Weights of a small transformer language model.
Size: 11 layers, width 160.
Training: 136M tokens, 8313 steps.
MLP neurons of a small language model. Each row is named by its layer, matrix (gate and up: input weights; down: output weights) and neuron, and shows model dimensions 32-159. Each number is 200 + 30 x the weight over its row's rms, rounded and kept within 0 to 999. A neuron's up and down rows have the sign that makes its largest values positive.
A block is one neuron, or neurons of one layer that tend to fire together. Before each block is what it responds to, as a language model described it from the Wikipedia text at the highest values.

Responds to: List-item dash bullets. Leading hyphen bullets at line start in infobox-style key: value lists (e.g. "- Budget:", "- Location:"), plus year digits after "20" or "19" (2009, 2004).
L2.gate24,202,213,190,183,181,197,129,185,188,190,159,243,211,208,236,189,167,143,198,201,217,186,205,184,271,183,196,212,201,159,231,179,188,198,210,165,172,191,144,224,201,207,203,241,207,188,225,103,189,202,172,189,150,157,198,186,183,228,197,194,207,214,218,207,179,185,198,198,195,196,145,199,211,196,248,197,218,188,192,207,201,187,231,254,260,200,187,225,198,277,179,201,181,156,198,198,263,213,173,206,232,272,127,211,226,212,171,168,260,205,134,266,181,268,193,197,205,179,213,235,148,223,176,180,235,220,156,216
L2.up24,228,188,145,195,259,200,191,192,173,183,188,167,207,254,237,157,223,172,181,226,166,169,201,166,172,225,195,163,266,145,210,149,215,167,240,285,167,210,198,281,212,180,198,145,235,212,178,241,140,213,221,239,218,203,233,248,236,170,200,270,125,218,173,148,167,144,237,223,179,215,256,199,173,212,225,176,187,172,192,192,176,238,198,190,194,185,178,210,176,219,247,271,190,199,252,158,178,167,186,203,222,215,240,207,173,173,192,167,199,233,220,237,198,174,236,201,228,171,203,210,149,185,218,175,219,207,178,213
L2.down24,172,228,266,209,159,189,181,204,220,208,210,215,176,186,171,239,244,190,203,204,195,181,244,201,220,192,178,246,165,249,164,220,218,244,181,166,211,181,204,187,205,224,231,210,191,223,270,216,224,220,196,177,184,215,215,201,158,211,185,198,254,186,208,191,202,274,210,164,256,174,149,195,204,239,203,209,216,246,185,168,202,203,208,189,243,191,216,212,242,143,184,110,148,201,163,244,193,188,210,213,219,172,169,217,187,193,244,186,187,196,183,177,195,211,137,203,175,220,197,170,218,226,221,218,162,200,195,185
L2.gate32,239,213,210,250,212,213,187,247,177,230,145,193,153,204,180,272,157,213,201,154,166,215,217,182,224,134,184,182,194,175,266,221,211,148,180,212,155,205,189,201,172,155,229,258,211,172,204,195,253,244,241,207,238,215,221,201,238,220,192,243,256,194,175,218,204,166,231,177,157,141,254,174,176,204,202,240,208,193,184,203,195,250,240,188,205,188,199,193,191,212,232,226,181,159,245,131,206,235,193,233,187,209,238,211,186,222,173,180,145,157,193,225,190,151,227,130,201,133,181,183,175,196,154,219,184,193,147,199
L2.up32,203,199,198,270,243,217,203,214,183,281,142,195,191,186,213,251,138,199,198,178,177,238,193,181,205,150,164,215,155,219,216,220,175,168,186,236,139,188,171,192,187,182,235,236,173,190,214,177,221,225,240,200,220,180,218,225,224,248,203,242,256,193,181,253,212,182,208,171,159,142,209,174,206,199,194,196,223,209,193,241,184,241,210,221,191,182,175,182,178,192,249,230,159,154,219,151,172,216,158,263,206,233,278,196,185,195,129,160,179,170,146,227,200,163,254,145,221,198,179,197,206,203,213,202,147,206,181,221
L2.down32,154,208,208,183,161,193,203,145,224,165,257,201,203,222,223,151,240,167,191,220,195,205,221,186,151,274,192,231,209,238,188,171,202,239,174,141,206,212,234,155,238,163,174,172,209,244,205,186,143,163,150,229,218,180,205,201,188,212,222,173,183,200,212,163,202,214,145,176,243,244,114,228,180,194,167,114,186,217,167,170,222,171,178,196,228,183,221,224,203,180,144,190,213,245,185,208,208,168,219,149,184,202,185,198,205,203,206,220,215,213,220,203,205,261,166,246,176,275,211,239,204,200,228,161,196,193,260,157
L2.gate243,168,201,165,257,192,266,170,189,169,199,195,178,255,217,230,214,203,199,182,212,156,181,251,172,140,206,180,189,183,239,172,147,189,203,220,238,192,182,189,257,179,144,219,200,201,213,173,245,226,265,209,196,163,205,168,256,225,156,184,228,245,191,212,192,209,244,226,212,178,172,217,233,246,130,203,198,155,202,203,209,199,192,195,185,152,252,175,199,201,185,204,173,177,223,170,241,175,223,185,225,275,195,172,225,217,239,205,196,193,223,209,218,216,212,187,107,232,177,202,197,201,230,222,169,187,171,192,210
L2.up243,182,179,189,238,212,211,245,247,185,223,207,223,234,233,185,221,207,216,214,208,189,200,198,223,166,215,148,186,185,232,170,185,191,194,212,207,240,191,223,273,164,180,233,223,206,222,137,235,175,208,192,190,169,193,200,235,213,194,203,245,266,244,240,170,169,225,212,171,203,239,170,217,227,164,212,187,200,243,209,163,210,168,228,158,151,185,207,159,178,151,196,212,193,155,196,208,240,281,208,245,259,189,190,207,164,256,210,182,214,222,161,200,142,205,233,144,213,180,212,231,183,211,266,158,173,198,200,159
L2.down243,201,223,211,195,207,188,233,258,190,216,204,210,221,251,173,206,189,163,203,237,208,256,191,218,163,181,185,208,218,245,192,215,178,202,191,198,247,266,208,248,155,233,242,205,183,172,172,181,158,158,179,186,196,149,230,182,226,191,228,198,241,255,239,174,173,195,167,188,198,276,196,179,166,242,204,214,221,220,172,214,188,207,210,161,207,134,239,144,132,170,186,210,190,152,212,175,230,247,165,193,185,183,173,188,136,204,212,206,189,212,184,183,153,216,281,218,197,200,195,195,200,213,202,199,180,254,184,191
L2.gate368,261,180,189,198,197,210,204,231,238,206,214,168,186,219,215,210,187,204,137,277,225,182,182,186,212,155,201,160,274,192,190,191,197,212,211,250,182,213,172,190,178,271,184,165,250,198,183,222,130,234,208,237,209,153,194,199,219,212,198,180,172,188,211,221,194,196,185,219,186,227,99,155,173,171,263,193,208,212,176,239,208,220,180,154,228,181,209,199,223,217,211,167,239,127,174,200,198,216,225,189,252,205,186,194,205,255,182,207,195,216,221,222,163,253,250,209,174,163,223,154,169,279,256,223,175,229,181,211
L2.up368,203,216,126,235,199,213,158,230,203,217,200,156,249,221,166,175,192,175,214,219,208,210,246,158,216,190,159,198,191,253,190,201,222,160,162,193,192,171,209,223,264,210,175,137,225,148,195,269,182,221,270,209,218,191,207,238,227,139,237,214,170,179,208,194,198,177,176,182,239,201,194,237,224,143,226,166,214,222,179,199,163,215,167,181,204,169,213,200,163,208,169,230,186,163,178,226,258,176,241,183,201,208,149,199,163,172,195,169,233,206,230,237,238,197,226,267,216,206,188,182,240,177,222,164,179,211,165,221
L2.down368,195,235,228,198,192,183,225,184,182,173,213,266,215,181,213,175,201,264,216,195,179,185,182,266,148,207,222,202,181,233,226,205,182,210,191,188,212,186,210,195,182,176,229,147,194,190,237,207,240,215,155,181,212,213,182,186,171,200,140,207,282,222,197,210,194,169,216,193,191,232,196,211,213,200,220,158,238,174,233,168,230,220,216,213,184,206,157,207,178,176,175,274,176,269,248,159,183,206,206,237,167,226,231,174,212,129,216,213,178,153,171,166,206,168,209,182,198,182,237,196,230,137,183,221,252,168,213,218

Responds to: Word-initial fragment tokens. Short first pieces of a longer word split into subword tokens, strongest for "rece" (receive, receptor, reception), also "d" (duty, dioxide), "el" (elbow, eliminate), "al" (alleged).
L7.gate59,245,213,231,172,237,183,226,137,232,187,233,233,195,160,186,165,209,213,186,187,218,239,243,204,199,189,164,194,190,156,226,177,230,187,226,106,174,180,136,179,199,210,262,182,145,183,191,176,202,176,184,186,201,197,152,217,232,189,175,215,153,187,215,186,205,223,202,182,217,200,213,178,237,165,185,173,208,236,172,179,209,235,221,157,148,222,229,181,199,208,209,131,193,236,159,184,247,235,171,201,259,179,170,251,233,203,224,207,134,154,209,175,217,165,199,189,163,237,155,242,230,158,208,193,172,194,221,213
L7.up59,234,256,209,250,239,190,239,253,195,227,201,263,156,195,196,168,196,220,176,223,194,164,194,228,206,240,191,218,185,237,210,216,226,219,228,224,166,220,207,196,161,219,159,234,239,242,248,198,196,162,173,228,191,170,269,166,194,225,253,233,226,212,193,203,181,205,183,220,200,144,223,180,177,231,234,187,184,185,161,211,230,171,197,185,229,241,184,193,161,189,175,231,237,243,170,183,217,192,191,163,214,232,152,227,106,222,218,204,214,223,251,197,246,150,137,202,199,170,149,201,239,196,179,190,234,216,160,207
L7.down59,247,153,246,184,214,223,183,276,170,175,232,156,241,167,212,229,231,179,194,134,234,188,140,140,187,210,214,156,242,191,205,214,239,224,235,215,212,212,230,252,162,196,202,249,169,209,228,238,198,180,201,182,183,210,149,170,245,184,225,192,187,164,193,153,176,208,189,204,240,214,230,224,251,200,222,191,198,173,180,240,174,214,176,223,147,165,204,186,222,228,220,182,242,141,236,205,142,244,222,197,230,217,184,181,241,160,218,176,222,196,182,202,149,268,225,210,159,221,183,244,168,169,243,203,192,197,221,210
L7.gate94,187,179,192,150,225,243,191,186,196,230,199,205,181,180,168,252,183,177,216,203,194,207,140,217,185,191,156,198,164,221,189,190,190,178,237,178,212,183,201,159,222,164,233,246,135,177,226,186,170,136,216,235,182,161,154,181,180,232,173,188,202,155,132,203,221,220,224,215,233,196,189,216,194,177,221,194,209,227,172,222,253,222,188,219,193,190,164,203,174,257,282,160,163,250,187,180,178,240,194,161,210,210,183,208,180,213,275,181,151,193,135,187,194,124,208,170,192,169,178,195,223,188,180,219,219,222,207,139
L7.up94,155,159,226,145,152,235,219,166,174,190,208,225,191,167,195,183,169,152,196,184,198,215,154,224,213,182,166,215,170,162,224,211,226,208,195,220,235,186,192,199,164,190,185,248,159,187,195,174,191,141,260,207,154,232,199,183,205,215,184,217,231,192,151,249,247,181,235,228,229,224,191,173,181,161,204,168,200,193,144,207,209,211,182,200,207,158,223,173,242,252,222,199,170,233,215,199,142,220,183,199,130,201,182,216,205,237,283,194,147,170,153,194,232,146,164,194,200,162,223,150,218,174,233,232,220,267,176,210
L7.down94,196,155,173,150,131,169,197,242,196,165,264,193,221,182,203,208,182,182,196,201,163,190,228,186,219,202,203,258,223,179,173,182,188,177,143,189,192,205,228,231,155,207,212,192,210,196,180,161,222,188,211,168,168,209,220,195,192,211,197,196,243,202,198,174,237,211,168,157,206,201,254,217,130,156,220,147,218,136,154,144,216,220,181,202,226,192,185,173,253,166,157,246,183,179,167,203,175,186,239,220,156,230,200,206,223,178,288,228,208,224,202,164,211,212,210,207,192,197,230,235,239,197,259,192,208,195,194,233
L7.gate298,203,197,208,151,178,176,189,212,218,181,225,236,197,164,251,229,135,256,208,192,194,189,196,180,218,251,194,192,212,229,228,212,187,211,173,175,165,212,199,162,192,172,162,236,155,203,193,197,226,168,198,159,205,188,188,221,190,205,163,210,271,144,228,132,159,235,247,192,207,150,191,220,167,173,223,238,186,215,178,203,270,209,232,224,154,213,218,163,212,213,241,236,220,155,194,168,173,163,231,191,246,206,174,242,246,217,227,187,131,163,170,179,208,200,198,198,237,164,199,189,167,183,234,167,165,215,219,160
L7.up298,211,204,218,187,227,222,237,200,225,192,179,190,184,221,188,152,209,200,158,239,227,143,127,215,239,227,203,186,252,166,241,171,200,165,173,244,174,226,176,223,209,165,247,202,234,219,171,139,161,176,145,159,188,208,215,218,176,216,188,193,172,206,233,236,185,207,166,173,164,179,229,163,230,221,194,217,175,187,221,230,144,184,213,177,211,222,264,169,151,223,175,221,191,221,246,279,194,188,229,203,243,194,150,192,212,239,242,167,204,243,181,207,222,218,252,188,227,219,184,200,196,196,203,202,199,168,257,184
L7.down298,180,147,162,209,145,163,211,190,173,259,243,166,191,173,201,242,199,193,164,199,217,185,259,150,160,210,178,168,192,178,209,168,230,164,197,173,240,208,197,198,218,197,200,230,238,190,176,213,148,174,278,225,196,190,211,259,163,186,243,210,216,173,198,127,194,214,175,204,159,175,169,199,211,182,161,143,182,222,181,169,172,240,211,191,154,200,232,167,161,171,231,246,236,207,144,187,185,261,207,149,179,208,198,195,167,207,163,194,176,170,194,153,232,208,231,177,170,241,161,226,250,188,168,186,211,268,186,214
L7.gate395,140,235,194,223,205,226,229,215,228,222,220,253,193,196,167,200,127,210,199,237,165,200,211,197,236,180,198,196,185,209,177,226,185,188,188,218,175,206,194,160,160,222,222,211,140,190,189,240,268,172,208,203,172,213,208,188,191,206,131,194,224,180,225,220,223,181,153,161,199,239,183,183,184,163,216,227,225,204,201,227,182,206,199,203,214,168,148,155,203,177,251,227,205,217,203,160,190,209,214,152,240,147,185,227,209,213,159,228,193,245,211,134,208,266,191,140,165,172,201,220,209,230,160,127,179,168,226,214
L7.up395,181,223,151,202,187,202,247,242,212,260,204,209,163,226,233,166,163,188,251,239,179,215,186,169,219,146,191,193,182,216,195,230,180,231,171,191,174,153,219,262,196,210,173,176,141,179,186,219,172,135,216,185,206,238,208,213,167,217,181,196,230,217,232,209,201,212,216,182,211,204,175,229,229,213,222,226,189,259,211,166,268,152,234,149,199,197,196,168,243,230,209,204,192,237,210,152,181,205,237,209,211,203,215,230,205,214,189,224,222,169,227,194,186,171,148,280,194,129,147,182,202,166,172,193,196,159,233,231
L7.down395,242,165,271,200,184,228,176,203,198,176,227,192,185,134,201,182,194,220,194,212,188,185,225,199,212,213,251,190,184,119,139,145,180,172,228,219,166,186,223,169,177,189,193,191,206,208,187,220,212,208,160,227,181,200,167,212,188,148,230,258,245,166,181,209,171,191,189,173,226,196,214,186,139,154,163,212,193,234,145,226,191,212,195,206,156,178,242,185,207,224,221,134,193,201,211,229,214,151,197,170,193,157,254,177,303,171,219,154,217,241,229,160,179,192,218,179,191,255,166,195,174,233,162,202,193,223,203,204

Responds to: List item delimiters. Punctuation that opens or splits an entry in a list or table, mainly the period after a track number (2., 3.), also bullet dashes, table bars, score dashes (3–0), and decimal points in coordinates.
L7.gate25,186,247,250,170,227,239,131,169,191,224,185,141,226,152,163,231,220,203,158,188,178,145,243,208,188,281,215,233,198,204,202,200,234,217,226,189,222,217,201,240,210,212,235,182,208,213,204,185,219,190,234,229,195,198,175,203,200,205,251,214,219,216,136,231,231,190,230,229,256,195,199,218,179,155,185,269,248,179,191,194,180,236,205,212,238,200,192,177,164,209,219,147,185,196,223,200,209,214,204,217,200,161,193,225,179,153,234,202,218,102,169,186,225,196,194,177,244,179,209,227,206,211,234,219,193,163,157,180
L7.up25,168,194,197,225,191,205,228,169,181,223,151,204,168,134,165,155,198,235,162,175,193,131,208,209,183,206,234,251,169,229,203,174,186,158,201,176,157,197,222,219,194,220,203,233,238,196,167,184,229,158,227,129,203,246,212,205,204,248,241,228,158,205,133,184,174,262,230,248,191,181,208,235,195,233,219,180,225,166,195,164,197,184,182,209,265,170,191,190,169,186,142,175,184,188,227,219,281,211,127,232,224,248,197,211,193,247,231,204,226,172,198,223,220,235,214,238,185,257,231,238,157,178,227,189,176,187,226,244
L7.down25,201,167,255,167,184,221,184,162,171,151,269,209,174,243,177,171,192,166,193,198,240,182,267,185,225,230,275,200,178,158,155,183,196,168,185,216,179,198,278,151,223,180,215,188,234,213,218,147,194,196,184,214,238,159,239,228,177,224,192,184,193,185,187,209,162,179,144,204,202,256,198,194,250,165,215,232,194,184,218,222,200,203,235,231,198,176,204,172,226,179,184,176,173,233,221,210,256,161,176,144,217,182,228,200,181,210,193,191,190,197,159,215,168,188,198,193,158,206,176,166,159,228,221,243,212,183,164,219
L7.gate92,216,206,197,170,194,222,185,218,216,224,228,148,246,175,172,178,183,153,195,244,186,196,118,216,260,179,190,219,215,192,198,172,229,203,105,203,206,210,222,295,208,194,198,101,215,217,198,205,230,178,210,193,218,155,229,185,156,192,182,164,227,208,225,202,166,233,190,186,211,230,225,208,202,206,209,235,205,161,218,258,169,212,205,201,243,227,279,251,203,197,177,219,208,212,208,168,193,239,185,196,189,240,176,240,191,212,181,156,163,163,190,238,237,184,192,170,224,157,166,153,182,187,156,191,233,252,205,191
L7.up92,266,200,207,188,234,205,231,156,164,187,230,169,208,172,198,168,186,217,144,207,212,188,197,227,192,172,170,186,175,174,173,216,188,146,224,193,231,184,205,206,200,222,156,177,210,252,169,203,179,127,196,198,202,171,239,264,164,225,216,152,182,196,166,232,192,253,164,192,217,211,210,197,206,151,286,191,222,185,194,222,171,202,188,195,246,153,183,244,200,164,186,165,225,187,188,215,202,225,219,218,222,158,180,176,171,225,212,149,192,128,194,118,183,252,231,211,169,231,224,259,195,222,187,177,175,224,199,257
L7.down92,133,186,209,155,191,237,163,197,235,178,194,207,211,184,214,218,188,141,245,234,176,161,173,171,206,234,193,210,219,228,189,218,226,116,191,225,153,251,202,230,222,172,179,258,171,198,236,205,240,238,176,209,153,181,200,215,174,205,240,236,174,228,264,200,211,195,233,182,189,180,235,178,217,241,121,211,228,206,198,209,196,216,221,214,199,218,288,202,225,234,183,192,171,204,185,165,198,215,180,143,157,189,208,157,195,135,220,214,198,181,209,235,186,195,172,222,217,212,189,181,161,178,218,183,226,205,157,171
L7.gate158,155,175,166,195,230,167,219,217,189,231,209,232,155,181,175,196,209,206,197,160,194,208,212,230,152,198,195,196,196,187,180,212,224,153,191,163,229,193,191,179,180,192,177,167,181,188,192,196,226,204,210,208,246,183,210,213,204,276,201,234,210,227,223,192,145,251,234,211,249,242,201,221,137,182,239,142,161,198,232,245,214,230,201,141,237,126,198,160,245,192,177,167,160,191,185,223,175,226,197,226,274,186,187,186,194,251,176,148,162,181,153,199,229,188,211,184,235,175,144,235,200,188,169,217,163,151,179,210
L7.up158,162,252,216,197,209,205,210,161,191,224,197,213,213,179,214,203,233,166,207,210,213,214,168,163,245,163,199,146,213,235,189,212,173,239,257,284,212,212,201,214,220,177,194,207,185,195,213,207,219,291,167,225,227,221,154,186,272,255,219,191,140,195,229,232,231,191,205,219,212,203,232,182,219,196,244,188,196,178,207,185,165,215,169,183,162,213,200,232,202,148,139,208,191,171,239,167,236,190,202,194,179,139,173,177,170,245,245,178,222,177,196,203,149,207,196,202,141,223,178,227,244,259,205,168,174,197,242,185
L7.down158,207,161,245,226,180,237,201,143,224,235,202,173,211,225,184,236,156,206,169,189,160,139,258,203,173,228,193,206,201,202,188,194,209,155,134,204,193,209,165,223,199,262,185,187,183,196,207,214,193,155,247,245,204,163,194,212,206,199,154,230,170,206,166,149,221,164,190,228,208,150,186,167,181,263,140,210,217,260,212,210,198,222,212,239,266,203,195,211,204,167,186,194,186,193,215,198,184,123,179,196,197,217,213,193,253,176,186,223,235,217,234,220,153,221,239,212,236,213,289,237,190,146,251,237,180,194,197,223
L7.gate167,197,187,230,256,269,168,137,166,249,222,214,209,188,174,205,230,175,213,231,156,220,157,182,184,163,177,188,234,219,210,198,214,229,219,215,194,196,196,224,156,218,165,221,206,176,155,204,208,219,172,211,199,223,263,206,226,245,187,135,198,118,181,172,190,170,245,232,218,249,158,163,135,184,176,180,204,239,184,213,188,167,224,201,220,172,234,174,212,178,247,250,223,187,202,221,237,212,169,205,225,206,201,213,177,231,193,198,192,205,185,191,262,150,158,209,150,179,239,193,205,165,230,202,190,230,173,136,188
L7.up167,183,224,189,195,227,108,153,169,211,197,132,222,160,175,103,195,215,162,168,201,235,183,201,142,194,232,154,166,207,191,151,226,206,177,182,181,187,163,127,205,196,202,173,232,191,189,137,248,171,232,221,218,248,167,132,257,205,223,231,150,169,188,185,163,160,202,213,189,198,203,218,191,206,199,202,128,203,198,169,211,205,216,232,256,224,187,165,156,205,189,184,128,153,197,199,180,169,237,206,257,261,169,183,205,185,182,225,172,208,212,189,194,200,188,181,173,213,210,161,201,178,195,227,213,176,197,197,206
L7.down167,202,185,217,184,190,213,172,240,185,208,234,215,211,191,139,218,244,206,204,180,244,170,214,226,149,175,196,171,232,193,170,225,224,168,198,216,208,252,218,200,194,190,201,205,185,268,246,178,195,161,191,182,190,254,197,205,202,272,176,211,218,243,254,198,207,173,165,204,207,243,182,181,190,213,125,231,159,232,217,195,163,135,192,236,164,245,203,237,193,209,151,171,210,208,228,285,171,295,213,228,176,199,204,233,199,183,197,193,213,228,240,235,214,190,176,183,203,190,240,209,157,199,227,144,238,166,194,175

Responds to: Word-initial fragment tokens. Short opening fragments of multi-piece words right after a space, such as dist-, ext-, acc-, qu-, se-, in any kind of article text.
L2.gate33,230,227,229,212,237,239,167,168,222,135,156,259,160,238,167,196,232,226,204,155,183,153,172,206,220,219,247,179,208,175,170,183,207,220,187,234,202,228,222,160,222,252,163,209,149,214,147,211,240,179,223,183,162,182,260,226,218,180,177,230,200,194,139,267,226,184,228,247,164,203,212,235,168,185,196,168,182,203,208,212,181,163,244,140,180,203,190,195,231,181,197,168,176,173,175,206,239,236,244,163,190,181,245,186,178,152,230,258,189,171,171,188,228,191,214,206,214,220,199,168,170,155,151,173,210,200,152,168
L2.up33,190,202,162,239,184,240,248,215,213,183,176,244,216,161,209,188,199,243,191,199,228,222,194,221,135,247,241,179,220,216,152,198,188,227,175,246,216,186,238,229,176,174,211,227,217,203,143,199,228,183,223,187,175,197,153,252,219,211,169,272,201,235,135,217,291,195,188,155,218,204,161,209,185,207,242,239,215,205,182,128,212,159,227,227,172,217,207,225,219,178,156,207,209,229,193,229,195,228,154,212,250,180,221,210,158,212,243,225,194,197,218,203,229,199,172,224,183,199,174,218,186,123,126,234,180,219,200,224
L2.down33,227,188,204,230,198,256,207,186,157,213,234,244,211,212,160,241,197,225,154,196,238,191,179,182,207,254,233,216,172,171,152,167,225,179,127,235,231,179,222,137,195,202,168,199,202,196,125,183,228,223,227,219,206,193,146,190,194,198,163,207,217,250,153,182,229,210,166,179,243,190,190,187,209,236,219,197,222,190,185,230,200,173,249,224,205,205,222,202,209,159,177,218,197,170,129,199,197,233,201,219,244,260,182,222,176,197,235,231,207,188,267,172,190,226,200,256,164,181,139,215,196,189,194,169,241,191,232,223
L2.gate286,147,242,165,180,262,184,229,265,208,203,189,200,193,170,204,176,174,254,183,211,230,178,144,185,191,222,187,172,193,216,162,225,231,204,248,203,207,188,219,193,199,223,213,208,214,137,145,171,214,189,219,183,167,218,191,224,243,246,183,181,238,152,170,239,203,218,195,213,197,163,167,255,213,191,162,165,198,272,249,180,226,183,212,179,184,200,240,194,222,222,147,233,177,208,143,192,182,200,253,224,248,261,208,229,179,135,219,203,170,177,191,157,228,197,200,210,207,165,196,187,218,207,156,171,173,214,185,169
L2.up286,150,235,223,158,191,208,252,208,188,161,236,261,201,244,195,258,178,198,219,170,215,210,151,157,179,258,216,188,173,223,189,258,238,235,188,216,244,201,166,235,220,184,191,174,251,218,177,230,218,227,213,219,220,200,218,275,201,247,158,208,151,259,182,207,191,175,202,223,220,222,199,166,223,198,236,214,190,224,215,163,236,210,186,208,252,202,217,235,217,218,183,281,250,192,179,251,220,182,201,181,217,267,235,180,199,186,207,170,172,188,212,188,202,185,222,180,167,213,167,215,224,257,133,201,211,172,166,165
L2.down286,185,164,231,165,224,190,222,232,204,176,214,240,179,211,182,270,159,239,235,224,204,167,189,203,200,210,200,155,166,194,126,264,194,234,136,214,224,207,231,212,262,210,199,209,189,190,183,169,215,232,177,210,215,167,227,269,140,264,174,189,202,252,175,209,178,235,188,231,218,201,175,192,288,244,192,182,177,192,207,197,208,226,182,206,249,208,241,211,219,191,176,278,247,200,155,193,185,207,223,239,164,238,192,198,233,183,161,165,180,209,210,144,201,149,217,239,196,188,218,257,187,210,173,235,242,201,182,194
L2.gate296,169,192,249,170,231,171,191,244,257,195,207,231,184,177,237,189,208,236,169,253,248,169,171,154,185,266,175,192,149,139,230,181,263,192,187,173,228,171,188,233,171,211,186,196,190,187,169,243,246,157,205,156,199,189,184,223,223,141,180,181,181,246,160,221,206,164,185,204,202,239,238,178,186,220,254,167,195,253,170,205,157,228,210,215,209,228,215,161,212,239,188,238,187,257,195,187,192,229,227,194,265,240,178,196,201,209,197,212,186,180,170,197,179,203,263,158,205,179,225,177,167,202,148,223,174,176,174,170
L2.up296,194,195,259,195,162,185,210,211,218,203,155,271,190,204,195,207,182,257,200,203,221,201,203,156,173,151,225,184,162,181,186,220,259,224,143,209,229,213,161,213,175,201,167,214,199,210,135,211,204,160,221,190,212,252,177,228,218,226,145,216,185,183,164,254,214,188,233,248,184,180,177,223,243,239,219,180,178,225,188,239,204,196,226,196,229,200,212,191,233,163,280,156,262,206,153,192,214,240,204,209,221,210,152,173,199,212,147,209,185,254,196,186,227,165,236,192,193,202,193,177,143,175,194,229,206,130,192,160
L2.down296,182,185,224,191,199,222,200,213,217,156,217,292,174,184,237,207,141,245,190,219,203,204,229,177,204,181,225,202,160,170,197,206,231,235,133,241,238,187,189,219,211,213,196,246,251,165,150,241,203,157,231,201,192,250,170,197,174,175,179,211,206,220,133,216,175,222,275,234,194,246,206,196,227,260,183,169,183,196,231,206,210,166,239,209,235,207,192,242,255,184,268,190,237,203,167,237,215,233,198,188,226,211,208,155,180,260,157,197,186,239,222,198,223,179,179,191,202,175,165,201,133,207,220,252,248,209,182,159
L2.gate318,175,221,171,188,220,241,184,232,162,228,185,166,177,212,230,206,166,213,253,227,197,214,125,207,139,251,176,191,230,176,132,169,230,193,211,245,204,181,200,210,160,241,156,153,216,274,168,190,175,202,203,233,244,236,252,231,211,169,190,202,182,224,163,197,210,217,168,161,163,265,240,239,192,225,184,239,157,237,145,184,187,222,217,166,245,192,202,238,199,250,180,235,170,173,218,160,170,196,184,187,202,257,187,186,203,186,206,185,227,238,209,175,148,194,204,218,202,167,183,183,202,198,158,179,234,204,177,161
L2.up318,184,185,177,188,204,243,198,207,162,210,160,165,179,260,229,249,177,217,294,205,203,193,116,203,156,221,184,205,208,204,140,218,248,192,189,195,245,165,196,239,174,236,169,158,210,254,168,211,158,204,219,245,226,219,239,220,226,171,179,214,165,262,170,205,191,198,174,155,181,244,223,242,204,198,148,230,194,273,158,229,205,195,183,172,239,196,179,182,200,235,173,249,205,180,226,151,151,193,171,196,196,210,182,182,162,180,196,176,202,210,187,173,163,223,237,235,170,204,232,180,230,225,133,182,242,201,225,169
L2.down318,236,174,212,191,129,198,243,198,151,205,196,158,195,267,187,224,181,190,264,151,227,205,212,166,182,189,217,178,175,226,203,286,240,220,170,149,221,224,202,210,182,212,249,224,167,190,211,205,161,267,106,193,168,198,184,185,223,205,175,181,232,268,228,192,162,230,213,205,194,202,198,190,212,164,193,207,219,250,238,262,262,193,207,201,218,192,170,161,229,152,225,224,238,217,190,181,174,227,196,231,212,189,178,249,210,237,189,158,222,207,209,139,190,225,242,211,167,214,240,200,213,263,215,182,217,246,233,237

Responds to: Table cell separators. Pipe separators in wiki tables that follow a date, year, number or score and open the next cell, e.g. "2017–18 |", "24 |"; also spaces or semicolons between latitude–longitude coordinates and between match scores.
L4.gate436,216,200,188,174,232,195,170,184,196,235,228,129,212,146,141,135,231,202,196,195,203,168,162,223,209,178,240,174,152,176,239,149,233,244,257,213,200,205,193,262,217,237,201,208,186,165,219,169,205,221,185,182,191,182,248,183,194,210,220,203,163,215,179,227,220,191,168,233,181,207,224,151,215,190,256,208,196,171,140,199,203,200,201,209,174,182,193,217,187,151,187,172,164,202,210,179,208,276,218,216,175,260,195,218,184,133,214,183,177,246,149,245,166,182,175,187,180,214,154,241,141,219,171,191,270,163,214,235
L4.up436,172,199,205,228,224,236,225,158,185,210,206,254,222,183,196,219,176,137,218,217,252,216,192,187,164,210,145,153,222,233,213,211,175,195,215,230,169,228,154,187,178,224,193,206,170,250,191,148,213,204,224,213,205,254,206,221,182,236,242,233,230,173,241,212,177,189,204,183,283,183,158,158,155,199,227,191,189,192,221,184,187,219,216,221,157,181,232,194,184,209,199,222,182,190,207,192,194,210,211,222,227,227,208,176,221,179,148,195,173,156,212,169,211,158,253,190,156,170,213,184,244,219,247,165,174,168,197,146
L4.down436,254,256,202,202,212,225,169,166,156,256,170,208,212,173,197,178,245,203,148,177,172,146,187,218,170,224,214,282,224,183,216,179,186,213,153,141,163,195,236,201,241,178,193,169,200,182,186,192,187,214,214,224,192,144,209,190,179,209,164,193,223,214,179,195,197,226,230,218,212,154,178,170,194,206,192,210,272,194,207,225,174,182,202,213,219,207,201,197,253,163,183,213,231,240,225,230,213,211,176,182,232,207,277,203,209,212,264,200,188,246,206,204,190,225,205,242,192,201,168,203,142,176,190,226,213,190,130,181

Responds to: Split word beginnings. Short first fragments of words split into pieces, often a lone consonant like v, f, b, d (v-ases, f-eared, dr-iver).
L4.gate248,191,190,239,168,188,230,219,241,206,242,232,174,216,153,240,240,172,272,186,185,237,245,203,228,219,230,223,189,181,221,177,143,201,264,196,195,218,218,216,188,227,163,238,196,167,229,185,170,200,172,183,198,143,157,193,231,183,177,199,183,151,152,153,202,208,257,230,247,222,205,204,182,222,183,198,193,211,222,194,198,194,202,171,229,201,226,187,215,173,181,203,189,156,152,175,241,156,190,210,199,264,241,212,190,159,214,183,251,185,151,190,237,190,133,226,185,241,232,254,210,198,169,173,262,252,195,224,134
L4.up248,185,178,210,216,187,241,218,199,247,192,249,186,198,175,193,198,154,249,184,197,239,174,220,191,222,164,183,213,200,228,192,151,252,288,143,211,214,242,233,254,185,193,208,214,202,218,247,181,129,161,196,183,192,204,229,204,101,186,151,143,170,186,202,222,198,234,196,231,176,158,194,209,206,159,152,199,220,198,217,192,201,167,211,227,182,217,189,141,200,207,218,198,173,193,175,201,183,211,182,200,215,246,225,234,175,199,172,210,197,151,176,246,218,150,233,204,212,190,158,201,159,172,179,271,239,237,218,135
L4.down248,240,167,142,224,200,191,237,168,194,173,220,258,139,166,198,154,158,161,215,201,172,162,219,186,231,177,151,206,159,257,148,250,185,194,121,177,192,233,212,229,162,260,189,221,201,161,201,198,196,199,197,173,180,230,230,232,191,140,148,216,226,177,215,214,171,218,175,176,163,186,208,245,176,157,203,155,193,184,186,173,197,189,193,187,218,182,167,163,228,217,216,233,220,260,215,194,200,192,219,225,174,185,203,249,162,215,210,179,219,186,238,216,245,259,179,202,209,211,120,215,188,262,202,223,145,208,185,254